MLP neurons of a small language model. Each row is named by its layer, matrix (gate and up: input weights) and neuron, and shows model dimensions 48-303. Each number is 128 + 32 x the weight over its row's rms, rounded and kept within 0 to 255. Numbers have three digits each. A neuron's up and down rows have the sign that makes its largest values positive.
Before each neuron's rows, "fires on" lists the tokens most often at its 100 highest values on Wikipedia text that the model never trained on.

fires on: " of", "t", " San", " St", " in", "General"
L4.gate84:126113157112109156110125169200191136124154194149117114083078130156143173115104167184127178145145157150126127084164120093149113146117083149113159159126116149182130198099172088093090131140134177077119118138093104161137185169154122128116135120162192131154164129091121093133115088149097103117148127107208108122093107125136120086109122110102185091153110126141150161142116170092134075127152143167104088132139118103035146106177156132141048183101135101188031127106168133152154125101103083107089120118105186159148129120106124208129150172146147133095115125126118121109141080090088117154106064105107148152147110106105133088175149142157100103165154148188159127115106125140111217128157080079170101129162067163102086165135101145148127123146126103121138162137095130135089120156122102
L4.up84:071154194126096106155146164161117150122126119190147097091160170106152167137151121110160186107150155108083130071141145107131151175152140129134161119177196130150146095166141126176114097116138136088120150140114104167108131153108169158132067116107109176119105134091212104158131158133107089079121133120197081102163112103077178066150141150120157131097126125125140174166105176106130102102156118237150139159143122181173127110110119232173076080097103134122110177162168148151070154111105149122102128099176074147112090118156152129166113127108086133159114178092103090141130146117086145145152127122147129122139103109133076090109093084149166090135135118128135117124092154138129172164098132237186082109093151137135136076187157085104132145153131130170144143132134128089107106108129155

fires on: "ur", "w", "re", "ci", "e", "ho"
L6.gate264:116164124159160142156138105210108147141172125171141122077128140086194177124150143127138149096137139097146143131137178146096155154145123168163157143170117128168108135137189080114109163102131165181070111190193087166140100107117150110151160122103113105184099112192104181140177129099117192131145147163168133107138073101149141169178153138116195115111096104148159100137072128109171168109099164105118147097168113124143155171128159078110149114169096110064189123157156157160214143140185143107182118166168125093091146108148116143156137106156107118099120151072141135112122055155129193153134182145123146147091125135154179104113122145140116179043155206145121177168140104156105170126137139181148136121111122101106041121089143176095172105181126103174123176109155122170180100115070122
L6.up264:155090142119136088100164202153163093089140153112114161090179166131107106158136127150079122068155123089058113107120136169115091149081103133100090092166103125138135045137138149175100058162139161145131142180092123150087114130100176149159109117140085119163070200097159140146120119130174141133122148133130118093140135135156199072151140184136155141084074081116124126121140126136110156174127146087149158120055098143138187135095129133155099114139128154130124074104137183135162137161136119108087088142157100150092156118169089156226116139130159184117191107113127127089133091103122112085107131131168104090136137164117117175152086115148140105102138068189078099090148189129132178095042128144096138167073127176176161115166128167157080116130129132104137113125158103135142144061173136

fires on: "w", " |", "ver", "th", "ber"
L6.gate80:090117134115092128177075159127107203144110125111189112127204133126116159140142149099091114089139142112112112113123082146146131115083129094149105163126132105126108136165150151125088101077156058148076113168156136105180185139166111143133146099120135081107042143102133109117086185173113126111119088126107193080159157111166154148185173119170099124124185100127178136158144128111117146155111195117184108125179176193093135165138102142091120143174142097155156126079105086108192187141081159130169133141109130106110044153126176148136161161181119115123140130106110118070111129110153102088162082125165120121111164131110126191074145114200110112146105165136068156095131145141149202084106179125165082132138131172177093107172127144118166157097104103199084132131165111115095214159139111
L6.up80:170166083105111118107141148076135074102108094090085109121137061137048115120096124089166047171156110161130160098189162106115118116129109116150112150063114087098160068173137150138161122167148146134100090082135160165108132180119042185115105113137213105146092097144104137081155146099160149158122141134167098104186129107114208139071102125134101167118138122102168126127160108108130105108128134083112178117126190111146110191058143061150149090117147206113130130129134147185146121116111164199168094161163168116135172106082091146156112133063143109140111146158152155162152116148116146085121112131109126135151075089167139091178167155048151124140112124133116087167136149054084106075147141127094098183110093135210128117111170150122085134104151140180113097083180119152092107116114120

fires on: "ri", "tri", "re", " October", "vi", "ur"
L7.gate495:099144070099162137147125189160104109154147113104145085089159138096177059062098131105145116136142125080129111123178186181176191123093044128118101111161128077129093155151125151103115177072137079123101140137087137147144138102097131088108137171110111073138113169174109109137146092134130118104119154180119117153124077099108077124188178131134094081110130120155077159151178120131165144138103134135154220075088099118102119113151092119103052181087133156159140138089156078112191164131174167082108093154167138151154135122181134101092132177158118084155094099114124169136161135130069145100117123137123139152117162120113163101141146114122069123118158095112158146129114129151100147095125140146152101094129125102141125108146137160158094183137072075161072154128167115210130072174103117
L7.up495:154099103127122127138126157154061159138079185167123196121128162090073143150159158091103093111157141089135091118193114124109142193083068133130133153119148084160133082186161171142099117123086135136155127125139069130192103145133117156091123161148118112098127066104145076121132079122104121123109180082091118161138141123044207099154145086152082163103133131118096148126111130177120140193121133158140126108106081153139102170069074038103132080177110094117082115125119170113159151175180168168167133171118118116143145149140148145141140106157068092122125178130187145103160092138132110138182183110120164087202145178117133106145120091114148131124146138198133120065178202153104111135122208166077032155126141076165143112123140128108136174162138130168155122145165118144163159135086180

fires on: "-", "or", "|", "er", ":"
L7.gate68:177096115094128080094104139124082127141105147108122143119184139125175165168107154083115171070137172139097098147194138109068126160115087146156138143080139167120120154108127122114087165179135168132187140152096140170128141123125180139100111129153201178117125132115173145124074115108125084106203140164109149116048122130069132161110143129105157095091128128128130134097172165138130132126068112111145068142112102173117122068112155182112147184144171083102072084106074106107163196114110117134158158154078180174079076124134136079089099147194133131158169142187145146158158050159109144187072071098090161131180145118139160104111086096135065102092106100095062154089101115134120122117082152156112127117140120073147076102104136127123171138115131137140174120147093125121112144106109125
L7.up68:129178082130119181156128150102126078078102109110088146127127124124168104151165127078084145126115144072129124063125190130121140130151097139140106090124105119163132154092118151123102151158117081144111144117115158094135100183144159195096149155159132067089093137103154125150170111104099131155058112176172119116081119085155165131092090118167105136139116067062053151144099148152176113131084157100101086145072048083187106153143108082161116173170148069137088123112136161172103125133121160131086113143125116103139119076175151077053166158093108130119160104174104128114140167121119130168114212132122125171116077137037207135185146130107118148133096156131156155106140155115134127168091132097122169132086066086141070118120140171121134108131127119137081097141150099105171142105111151

fires on: "ly", ",", "er", "ally", "G"
L7.gate239:112094133116131092065131081162133109138136143079106202169074115137114180100164089132083083098107083131174131129152105105112165056144142143138178099051161132136142177139154178100108170098136129124138144155142074101070102144154170131169110133127099175071160083121138110096091185145121146093189183146133160113075061083126117110107100176167142114119107102128071201115143168121165153126097161121168136095126122139129206167078138081143149190095104150120126076148089096099157137185101084138111144110145093096077114148095101078099158200150122100121155131183179128134151129122156155159153197154117117154151115055133158150156165130108147109139154158144166107167114061096098142126111098074158133204125181141146125117120112124122135137148167171133122171095094082087124094150097135
L7.up239:188099127077151112143112129158111114101169134081115112158115142127086105121080160091067204157153077108133082133129124116083160144111147174118090115148139164124117155151166177110169099107157128130073108089133120172172110087125153123113112082114013174118111205138063150142106201081170080112088211155175152141159096137040171176126131198072118148105128108124153118116169087149142069111139078118162133124123076084081172110123103160132137164200136137125142209083141175138090151081116078183145087108136127127134099128130137112124137076087120163157119053122088101125162125135098129136105153143142142086127114088155149180118151163115156153105123099161104117125153111093182108066109151150106186120069134098105146156116140089089103099127139148168162142118088147188108132165154127

fires on: " at", " in", " of", "n", "to", " At"
L7.gate558:093133149136117120163149134133176132136110163181152173107123119153138144084125127153172136126124139169136098042164127126117130137133134141096124148194129167169162179132143110108074160097183165100083146143081121149143131107124135129134135171126135137189115154139210139124086172135122100103121064196168158134109118132122152126117121157136137107157122142149132140060168140132126128166121133094221096110173160138147115081153109072157102202062098108159097139109156127063139174084154113157108098160102169138149120142112113162146107136151079134164176160097115147140145102138097190134065139147146146093149125126082133140127156079125146111124157123082049131148160108147161156146046098101230110119121068121193081148142085171083081110129149169135126172172088156177085216099117171
L7.up558:152089098140141125107142159214188141135159145183092195097098117119147111076121129117144110096130148186102137133116161120181163104153094122177184142154135123159120176089118156100105122087141131113084159119131111094165139131140105127138157170139163140163128173153161122164182219145131175120139131203160095086128105149109106146096122137153132095139126088131090169112184077144139143104079142110117078076106110088136112100201101128113087119143138064136104143101162105161150135150181177087123124104089090141171156104122101082162109107157167125150103173132067137131170121070128143140108162201141175112158175106046056138194049045071097127152115082176124144096158137136137154177093086183129123131125132111104141142127168110099093146106081117105131148137121158106121116134135137

fires on: "r", "ra", "c", "ro", "t"
L6.gate691:141155149132137147140074085122067109083143109121171186197140112140116145133108144120124128110145063141129107128135101100114111114091095186147174178132135092164114130134151154138099134099129098126118159145100129178075100122110159131152122088101078172157146117196110131128042165163158209149099091119156119107096107108114096086127132111099096133111134149148171104091131144203105079069056123149128087126129169134100119119157079154125137166101166136134086123113220070158147097092084108109103053106079098128067152206101129174098122194092115074151155112105094161091134111108182138064108155141167124116191118151192179108124150108115101070097142151145149149099155130102231132122112098184119196130174083103178106160084135119153186124118158118163153146109086155151114144179153135
L6.up691:106133155177105160095151116074100175177110115158135137102098078176146135055098142193048145127177113152132125141095177194158115075149111179110209087116105115116133139089146117096127130127104152069168117201110097167107112062124161181173149214093094113120131091131149121105119075051143157074057119109131153164135091163090105151110153139155120165126086125131114114093104177129146116064168151120086118045123077088100135115065123139152111129131151083127157099154120122113129161144125077120174138159130128118107145115099061145096106116081137103098091160168201145121151127121158142130126112192115178156141109136126139099174112061103204135054168149153167154122109150140096119125175083162105138116123110132141173095155121157153151141134116131149147107098207123123107084097168173

fires on: "-", "\n", " \"", "hi", "b"
L6.gate361:178117135113133124082082194102126161186088166158128137185077176141151119127111172155094132108073073074108135109122191116113116162149157214146148143111083145111137156073102192125159136159080147085124165175149131113102165153148112125077138130114132088105117155135073135138120118225159146135165123124172122119123123118106097143204158111197154123151167102131150146097113120125139142195104189142107096145188135146134108160154142114198114134155156115194127065094105127071136085137160063144124149092075106103089131085127142129121128149114136133176134176125143091145140087194160172212090154118154153137153139079082148067129090092098148153144164101094148086150150155101127117158137179070127067055047104156117116160146112147134175133138107144131129138123135158110136095136142082
L6.up361:118165137104137129155178136076122126146179069123072081106098171139111075189164121102121185136123113183116039108132087134149090176115084130164132129162104131115066138169145081133144151192152090166071134119129194146174139099128084127058121110109098132159126135089070121097117089133125104156119136074070125163109157106100121141099120145126140162108095133162111125104142099165145103139152096111118137148146193138135136136123151178139035158155151101104158128044112121141162118134146091128222145110183176054168098078136112087153131137175104118166098121119161134148141173099096180104152176073157152151163164124141111112162156132102107105097206103119117100144139200077128166116112117124158141118140177092155125173115158116194139152114178199141120132128135133133094127116122181

fires on: ".", ":", "om"
L6.gate315:108131154156147155099079076099144139162179148167153088090114156106104094100101204129061097050100135151100105198090184072073125125147083143166122091126100092087146060164172151107096147089136125138095147123155105090165114120140197078174121122175137193087143121084115112103162137159095165085097128165182176141109136139130126112136208148125129148137142116135163079188049163098131091142136146151116081086163135091067137142132059109124188125145137065111135109104090143113143108135180081121181145082090100170061117142140213124112147086085107059131132115137179114098155136105197136118129150126149162150075150178083169141195052114114111165104161081166132164088127124097164183125119157135110151116146163114147122140090138135146160161134151082134143126148076152148128143151097154
L6.up315:184121134075176123074171114135131122140156092102099087138118122157140113163174135095107161138152140112133164183112118083123156120167130179160151106073101134135114148138206157141114152135142121134106134143096115105076094077132171141112169165135130113140161122200142167105103068150138109114126112156169116143122116177146108160063161139078125159121135118078096115133175091056151164069097159121096118112118106099133114084163091092179130073096080058143141113123096127198109099154159105184112129106101160147057178136120146168145156155093053133117082144136110108058175090126120115153154185144111120094121170165120116192125114185089162148135105059043129077061038082118182168114101145202148111111160177100145143158120125122153102124158109127149168129139138118170088107124153168

fires on: " P", " p"
L6.gate122:136113085160071134158121090132127143152154068173165108148076125107097120122081154138115145082124110101100169102139184104116144148164165125137149122162132112146170106137121146099146112071137143125140135176175171155105080138139200056195121087121110081180126143111166103137171139143094093066168145138125062178081144125078102137080125186180127153139097118106129146131121094063139127173183130135087105089116147124119158128137093112123104168075188144123159178148114148132100048146136141152152184146117100095149109122104118186141127165140142146191107130147094156092113130159161114124111126119092126126039110176058132094123059112183094133109131079132139163085120147119169140092083128092168108118087127115147102106138129096162145113144099071126113205076108157119139144143143132
L6.up122:131093107193113086104160087147114097120131105136164192090092125147134142129127156135162186104130107116124169058069154160163132177134133088134110172125134163195147137138106141092123085118194155080144141132128157134107106136126138086180162103160095115139132116151209072133160141100066128149120128150108106156144094107138144091130120148159179178182130116130179187118048125105104128140164162101091085155120123102112143123087128127124158086175145171115142147198082173127123115140096139149127135079073138179150112119085100111152076095187161118182107151150132111150082092129128152147093172141105101146119211142134086131114106148138166103224127104127082172141107152115120124137141110107061131086140087146120085162180131102170131112128146109218136186187088139083180083147152138

fires on: "d", "s", "t", "ca", "ise", "ing"
L4.gate171:132124147142102158039135126179129085147156135172152061143179151093047149169134115119143095130176119157087092126070157120099049193160136131135122082167076162181168137183141139146151158131129139096093086153084114085090155157108161114096222141120153050094107092111137101095193137153136079162154128154155154164127143152126106160097118110100148127142099128036124127072085181131121118139154132142145145134157139099102147097194168116082098099168141134110124152137124132145082140141058158144138152167126174082175140172161126128185122167155157107091167105143156116111179153162151068108116139054076131065124101152190125116150163170170072119095089113118178123105135098166101111128123097137137067165114165058143141142112165123115130167174102139120115115125114165130110174118143099
L4.up171:115155099075138140071124114153099126140088124081136084104090152101146193122138108115129125079179108129141089131153143095081159067150082143154080095073104183131111105183083150076090121103096079171080148077160133123070182140126093096108120098145191050125100189159111160139125111128101146150126131097168100130141060124183077175144100136100122106202115131171125176149124192108128068185107033169136104164081112108116112135152137173102134107105072074177092147110093178158117111148147141113184062163113178162115101105144138149120141126102116093135120122101109132100125103107117073116106142114135194124133124127129136123061128152162166102155120132077145082088190142131183104151136125117121172091123085075142102115112158191166148151146134130088124175141209125068153105132081161

fires on: " |", "ic", "ch", "-", "di"
L7.gate129:199099104128156111117117131159134140127124160131162196092125131095133105082101142135085097143117133062115146169137099165107087160118170113129110161122135142104102090089140153104160159062126115149117129116105117141076097146137157080151160169108111117157082117142109117125195135149109105107140106110124134125193031142106154161131096156116122089193153096092157164118126113114166051141129119090150161116118187102096144132130141090115123138185149144168105114131124144181115114143155082123101125101152128130164084165196171093143164177122091109096202066089101147156111101169199143130140133170128094097190159084163130131159067144101119175100134108110173208082163141144119171139109085112186155169087104146149107097165139110198180139129046129122117130178124175152116094156134153
L7.up129:173153154210102092115093095152084128138050164145159157112133199170157174069108196166143105088065169170152089137117150188167156158140139168129119103091120075120141175097110113128113143124133124105114180117132080128104148153114094078122123181123089139134056125097174165137150071137112192135116152104131121140112136147178131173131128095087108088119081130149166092142096190101129112125174107157084148102144109129168122126159167115111099155110144157117111186155142081110147172120055149105114118111110172128161167092136141150086107140200128140144160131087130168168075078164133142105172185100118080104144154114129094089140118215143140187157086129133210144155158129166139146156106105143111142130131158124117124093066132158120141140120158112145087099116196094165157186092137141

fires on: " and", ",", "it", "b", "(", "ho"
L7.gate266:104129154079125085144099153111093183153105145125171126111157133107132189112175140137157196117117062104191101138132144174160112121062132131119112162127087134119101116095210151128119136126135132145091129101134066162133112134102118106171132101098121095166097106095132138160061080108102077121165130097130165163141163128161155156201160128180161153153152023196076036141080118121136094145177118162180205142159149072164140156099126095098104091191149154114119059164096135112115102117180133118155160109093087145111137153070113165106081164117124074104224128099104176103155143137145093084137119080106114146113143159110136158170129157136078147152124109121079178130162111141142132172103089089142143146138092088123115103118155130139120133085119148111108197168083118150115110152098121
L7.up266:132145149109112107079182113214074190101085120100123118150180094144144154153138141112091108096169165114164114107183178213181081136085077112111117087136130128097155150118125131188148126137130132104152127129130180135148125142129188156164165160096119153161092096121109136183113159120102111139170113128092112198120128079116199114194170126203132095117136108148134093161101134192124103121113161182188139141150121071117112191151135100136044044120070110150124140171121083203106146183109144169203097111102128151092111141074109138103113106147148135149112112147086124126114186097062078071167134140087113142119174123130138146167103186159103155122142142179149146140097084102127124125126104084128206163127161133117109145124142092111119122131104215104143141152162124133095173089098191

fires on: "ly", "ally", " more", "y", "ed", "er"
L6.gate143:129135189116138166067080152167155113156114132116134120094124129093142096150123184148098131114078130146199123120110176102102168168134100155175185097148100154145138146158159131128158087137198089145123102133123094185097155150085170093130201134203123106119103134104074133151078158116183105158155160167158178124083105147136081084131090193173172162108113108163101133171025130158137126139146120136098172134102165120100140150145096154146152087134150080151061114080173161131123086156118106151148138129103089110090063161126148087143080197147115052171105177090185113158145140135095121099156155153100172151091115131121100155118118184060063138155153131127119122116075100093146135095113122133203117095151157136098107139155147111086127107150157189152067175124155129119096113145076118
L6.up143:151098075135125196126101125116108137091180080084098172178138147145125139130152167149117158146151154199159140109164115173112049114125113122129164154170158131135128126051077083114073122119139070114061032150101085059107162147099130156165102119145054122096117140162126183092121071104179155128126122134174129159189141141107116156055137137103148122158157067106110119112106172185123105150134095128141153127106108177104185087099176122088119134188080152163108113111120139179137126101120113129166091138135109139094120134114146085051093076211079081163118150125155118109117162137125162128155104068102114126100082132133146178143147097119163139149171091167131054083117125072141107089102111150129187140178141064146135145139124044116119078144108181132156138118101160166149111168152115

fires on: "20", "–20", "al", " United", "ke"
L6.gate247:172129115184081141092148104160116096150126196094199105061107065132158142088113058104149192152094088122098164086099122179125164148074099086165128165162168166119064090075137114071105159107117122127131151112080129145201141136140142156165149089102152122163111067100166114129174125170133096140136130136130159102147127127121073176139109167148122163130157148107170157065073135110118158128134129082163133152102216132113133117152081127142120131140110130169167136146118100100190172136094109118142103111169124116111096146180062140105131168143152122051178137081158146101154147112095188145094097104120088138118064121109098091154147100148070089161117147148188150092121179119138138161110185096145097163158091111145133153154161209135168100074129154133140136149070136137125175136145097
L6.up247:113128179112163122127090153160103133142125135123133131104142141161114144165066129121095124163149123093133091146124161161162070132149113115126092126144095107146125069150122140142092145138115140117136133123139165126145133084140154076152198127151168185092106116100115109144132179140065159123132165101088112117154156163158049165144140154133156104138155157133071073141087113126119165074179098064098158094131068084136214165148114163155139120096130159183123142096175070146167124155146112142085077119165106131080124149082119136124104125190173146136114079103096192117093099116139111120136087155094117136055100121100153142099145123133179141151182092082097178096140096140113107127141150127137101178135113130077112175189097164106100147104131123103118116121116164148151139102170122

fires on: "-", "ur", "ar", "en", " |"
L6.gate723:170178131064148142129148086157123183128161135126119187110157209084110137087139127238152142111104174087114142116140121123087160099103150101132150189074085133130119126113191134155090108155167113138138130149088116124115150145108106148150189130149117141156057119143118141108145122099144124138148134116076187120112135169138119107176034149183144084166114063145092064095064174061135120133109138115157109115195166162116160151134183113158067117085161157203117114127121134160157194139165072143169154077144122133126110161135146138171147136107155098140152092091152134119130125197157140158129142117116152086170133155083152137161162153104112175107123088133156163148153111097086128141101121123114090119094160101174126180112089195132121088141153129141111115088051150133112094084104099
L6.up723:155165137153106124128153137102093140122081125088138104155145102129160155165077206138111182077113103153183133168096101175106111102105131084079107157115114052117116117144139153140113115131131191037087076149151116066127136117094097095156088137114143053174055102180079097159142086149183117148091145120119144164095144150180128147102096159119072120195104179111142106128077149154113139150097187157124158079088141112134184109127144210068118166172147174098169142076146119056163085112126072148097095131170140150145147110158145094115161148103170152148098080142116087108135087169194116073113203164126128098175104113068134108109171162114089114095105101113188128176123118148117143136074182150120139088101106133067107100146121152192173131134129142095094158122160108106167145135129139

fires on: ":", " |", "ed", "th", "f"
L6.gate581:087125084100193124120084117092122205166125068161106139060140132103162112089106134057144164076120109084147072109098138089072128116125060148093131085123115167092098155088130115057153144132167091128083113126131105113174183148126119081114123156115109167124070136162095116089071110141115124122155114154108154106138124145129106181184082196097175121116156088161169081085137177082131147155158069099114142101107082124070149122143142134124121093191115166177152137097158113048141150194119069138162181100113166199102125186164066134113165175146185118059129109155128156083086132082161106129131073128100151105123129117144168118121153089150136181094183153135073116095139157169152125092117135062143181128181163126170166094134130134131094152052140169077104156159111135169139106107126126
L6.up581:143146097102142186169048117180118131098139120088126144182055031159107121169172072143132171124158188133157116056145171173160156146126049088124105100102127100105142123118102152086162107080144094104188128117176138144098178103135125143154156146158132142079144108117092091104177103180158126151088098132114122155161117114116110113061091127122130092068112172132090160118120118150131160132136185113150150139122169112129136085104108093153166059169106171154136120133184137157136138092129152115141143160165137143156140074168124108120111109106138098102141166157089121142181116125115130073122028155082114112101145108200155151112161162084126117114157139059106182104112110115118149205167146114096118113118082145187112100096126193181172086118117136153090110154219169167177085145087121

fires on: "ver", "th", " high", "e", "d", "light"
L7.gate754:155101183147137124177147074123095116190150112082147118166142138132110176118092107116079114157190124145147103103122150074148176111139086141142083123155094165179115109165129091166077177135178110089112101121159121118151134167149074144132149128124106080160086129118135079163136110127138078122137183147134110122153115111101117127162135137122131150136165100094092105154113107146131147173141104082196218142137095163153151122136137131166170113129127150141114129096159083086093111149156108121152133094104180143111146167112048128141122160100107146117108039157090110155161138139178109157140142111155113205194060140131131124206054141181132227174099168148121086107141151144127113163140148112145112094092148140155047101074156125103150082086162149092076175159144106192157089171085161
L7.up754:100085165156140088153137096146123109153116073108110199071157093135190110061159170080105101099110158101161139114104155135096163138165096182145086161115132130103106138138155104104172107132167130071123155124120109188123103163165163136141174127140087144126122116096162090142095110130105163102168196141094166127168117065138142120134148181102146129134187135085109120090112133110126154099144118136107110103161130076156142125150135091136090137115161128217098032193134087137129124167122110170126103153107105139075170173117165103134103102081166110147161097151121117159081129152101070132133123156099131140120132149059090107134162107203147109091106143111191145130139108195105140168146115136116162169183073096194176161115088135131193120135145157089113083114067130117133132115162140

fires on: " more", " and", "ly", " most", "ally", " very"
L7.gate398:145115158102144093106128140177173117098178107141120104114150172129101113131152175096090091148134115123184133111141166106076120155085154164113133148084064173125163191085133140129124127110146089095094134105146114153167116123130200137142128091165121129095124141095123169080085150124165100168162119170207170109117118113101117084108149176142121125151119077151108137107113121140117091129089104058135195085103133143094166132086130063136047094154172146163104116098098122126155105196189148117143094148097150119146136109063171117092072108139101067171126168154138108136103120043114155171089171074116131164077117117157144122160150086117087103084132131151118106118085092078133128127118158119149167157107151086186123138110177173124077134139172139124130144073075084169156147111050181
L7.up398:134108156150094142077151148176102146095090132098144138142077150133143088152128115084152143125089136195152148119144118140133127161105135162144159152117198071126098180130202123152163107171136103136099096152119139112092130160153131154110113190097094131148146127133094087132092127117170098139139140178075133122147101137114185128075108166137119129106090087184136108136119131190081094128125125082142128167135197168114111092135160134121104129153114122170118105127150126216081124154109146097109159112107134155125144111116157100116132137160128110124136157097095152161108078197183151161136254078104104101061116160111126146173211158144089123143172156105104097140182094104129118118158096107098085122103185133170167165098154095108157165211155122158077160139071108150089137163124097

fires on: " |", "ade", "ress", "al", "ic", "t"
L4.gate190:112135188149192170118129195225149158184163148173097163133182114173126087081070193153136105142137149134170151099106184137110129142078093129131191107139107144153114155131197125118146128115116105149109105145139099119111119147191177102128144091124160146180076145112132139132134141084120156092064130041114153105188090128110087155157079149156168133111165097138154127150112108023170106139191098124154166145141114085178145143120160128121067140150147158115130084129111127157113127103136088090159129104180212119122117154148079101168188101199148105149094156152150121113131094072148098124146111100113113120136182148184129115126102114084115134094166092107091153093141138149107153136103073150127142076177096094149093089085148124103113156149141090065091119101077167126147143092072162
L4.up190:127103103164189091135130121134119115170119222184075153125063143139112134132120194145110107146172133117094143143130134137117090105143133122146062133130140122158192114150144112125143106125087110090143141134145115059129103147142066075129153099128156154102116204168119180160101076047126121117184150166103064138160196142120121156173088112139158166108181142147160131157099115116163120139094158202106131179076147172115122110145155138174196083121105157116076162135147135132097156147158134105123122183085112125150146103052137114108133155115143119091115085144128149120199071079169182158173185079107089113089129172183087088124148137134116127065103120119106135100174142104142119102122097197119131144144169129055101089101109137157105117147174118076126126136170189148150197103114153

fires on: "s", "ing", " of", "d", "ed", " made"
L7.gate227:118117187131111099155077069153141105077186137124108070105151171110136218111113081116139143112069126092121115169191194104109119146091104155116094096171119131178145140111053112150136152076135137061165080190167151113095175188122144123120188174138130115140098106108122119085169147163089148113152105154151090100164103135096107104163166138155134134141138134103135128150132166151115079150180062138174082168135142160120125110168092150191135089154160181157107118059126135112134084132142126082109110238164180142159174093123096136049178141209120111115116173114158154073111139112109120132138111114111101115109140130144171156110155183119089134170134141118199086100073102128105148150082148176116125109098080104073090151130144085168090109115092123120045164126165110159125150093154128
L7.up227:117135090146109160134100081134090101178157095125123183100144115121114104082097161184124093158157121119211111134145113047129094163097117138100160158099108159124057171230085127147070136080125144144110135146129160166089157150166127114153179130128111098133099136109164099146171148142129084127100126130106094107133092140180080108105124093103173155183180132104126079085093107179177106117141152116092132130133147121090165120149109107121133100188195134155140162137139166128134104029126112133129057123144137174102118124159127149164195173117147161142120065093171154121118109082139056122122095151115142084164120134115147127128161128081178138176086103077165094148098114082175066080134160102149103098168072121108117051097166120158096103149156174129133124132146158127134090158126093

fires on: "w", "h", "f", "ed", "n", "U"
L6.gate205:164094121061120073172118159124107130155136090114090175129168158120151113067116130106114138081172121115173114143119145082157066129160104060112180112152133119073093117126121088123137123107108133148115119137112158147124150166139146164125137158130100120146166130092140087134129096163101142093061119105169116117152138113115112169122090148157156144100161129123140146116130128097146124126124082027106116147156118096113162126202102136145114190127151107136164156138150129074122148142092073145183092106177130201164079073138087176081130124146064123088209135129137085137168159114109114129128136156144155067087087159145118122122118112103147095120167105108154085126114199124147172148169083081149134146156181101129115100079134109117108136075117182081054132082154126185108161183114165
L6.up205:164123179136155110119128178130085105103133122083111097170085174094143161110141147141136100104175141087209076141172092156164116145124156115123148068103148129112148132141116105117090112102089122187086126118157162128128111109066142129100121090129085118073130148112089104146131134134110085118135129188139131121130024100106123121106040141093115066072072141108133139112122154071086138119097094120092054082113083045152129077075158159124179149139128133103141104160125129131103163091195128130198083163162141104152174120178092122165113078178142144110086135100080042149136144093111112085136072119204142087098075098118152146145149081110124098104093151091119096142102184108093163129151077084110045104150104102135161132198164172062102128157161118119097187131150176073136106103140157

fires on: ":", "l", "po"
L6.gate490:121130214105124126116124097140151086176168109114119071092162163118090141134140119182118109094177109121123138123115193102122165160104104126106102098085097140119114066139131188121123138069097178082175129112105097136158159161120229155113175140109136116144162166088180151060183138100107138109152146114140129160082080164100156106168165183075136127104116126175137055138143099105160049161115093133129097132216150130138140165169120161130140155117149138142096086124119148156140203074139128135113131105121097100073094110171128139076116100092093130138104099117124111131148157106091088137124140103127161156153119085099130163149148180079102084136168165106092132091190164160159106090126090111077087080135196060154048085118144101074080145133158127076152135137160168109095184137109130
L6.up490:175116149100065135122146160123168103172160045123132087159125173140169060160197095097068155113091167107030121116132165068113124168125158140161092144082163107085185150177125178137132104169147150127123112064104082112119147115090180125090142109110104079139142187097129112164168107173127167134088196121126173129103133129128163103095125117175092086139050085180168180120175094086151138156141104094107124106090095068127155123156069178094133087161122148097075129091091114155143151144127156173141129124112094129125144050108111131147141181110153152149174121077109131109142139071128117164140121066176141125142154131147103135191121115115134129143074072130084169091163108089143142118127156120127149183136053128127095069127139172101125081164113093101119165151104094086139141124156091

fires on: "r", "hi", "ter", "us", "c"
L4.gate205:172179160098139105132051131128042164144105123133107140172070151182109112106161121160116134117152167166071130187116166078085151141196118135148067117102087118129141082077158078129112190185096086144140151132085118120144167144069107166116119167141105101130131158162164057144099120145084098155147155088160077128164153166161065086153163093150157151093153099133168119145144137128125060133145127094188129109189094146155149160130127154165129105104111142122110127090159108203142078106111101135126149074125143125092132124185136127099087157089170116176206143139121134151187121167145114167093164138186125100170126144109140158150110180054153133160167186133097136070182120112110181156070120198137116121140105115090101143130092119174128105138129125184088125116125165170129145093105136
L4.up205:166110135100143113109135149120102104159116122096160139158157144112117108116140135159088129088124128160144158149119118080153135128079111192146182119138150055106106118171183217071138157152137123058090057156152080199161138075104142141185182127138122173137188142118082123185107096101111100212156151150097147122110143139159157121151202115084111199139100096140215139155100110077123174135156119133105175104177117130110136089098153117140170127138102110136143100100128107168060162040164135155128139135112129197135128168056110154139084162133125118110166118149145130184120107184142097171049153115116136155082103109126119091138190133108142139066158141146119105118126091072129118129116089152080137112173136075149170150157148149118092181119101137112147144142110126173107154108136130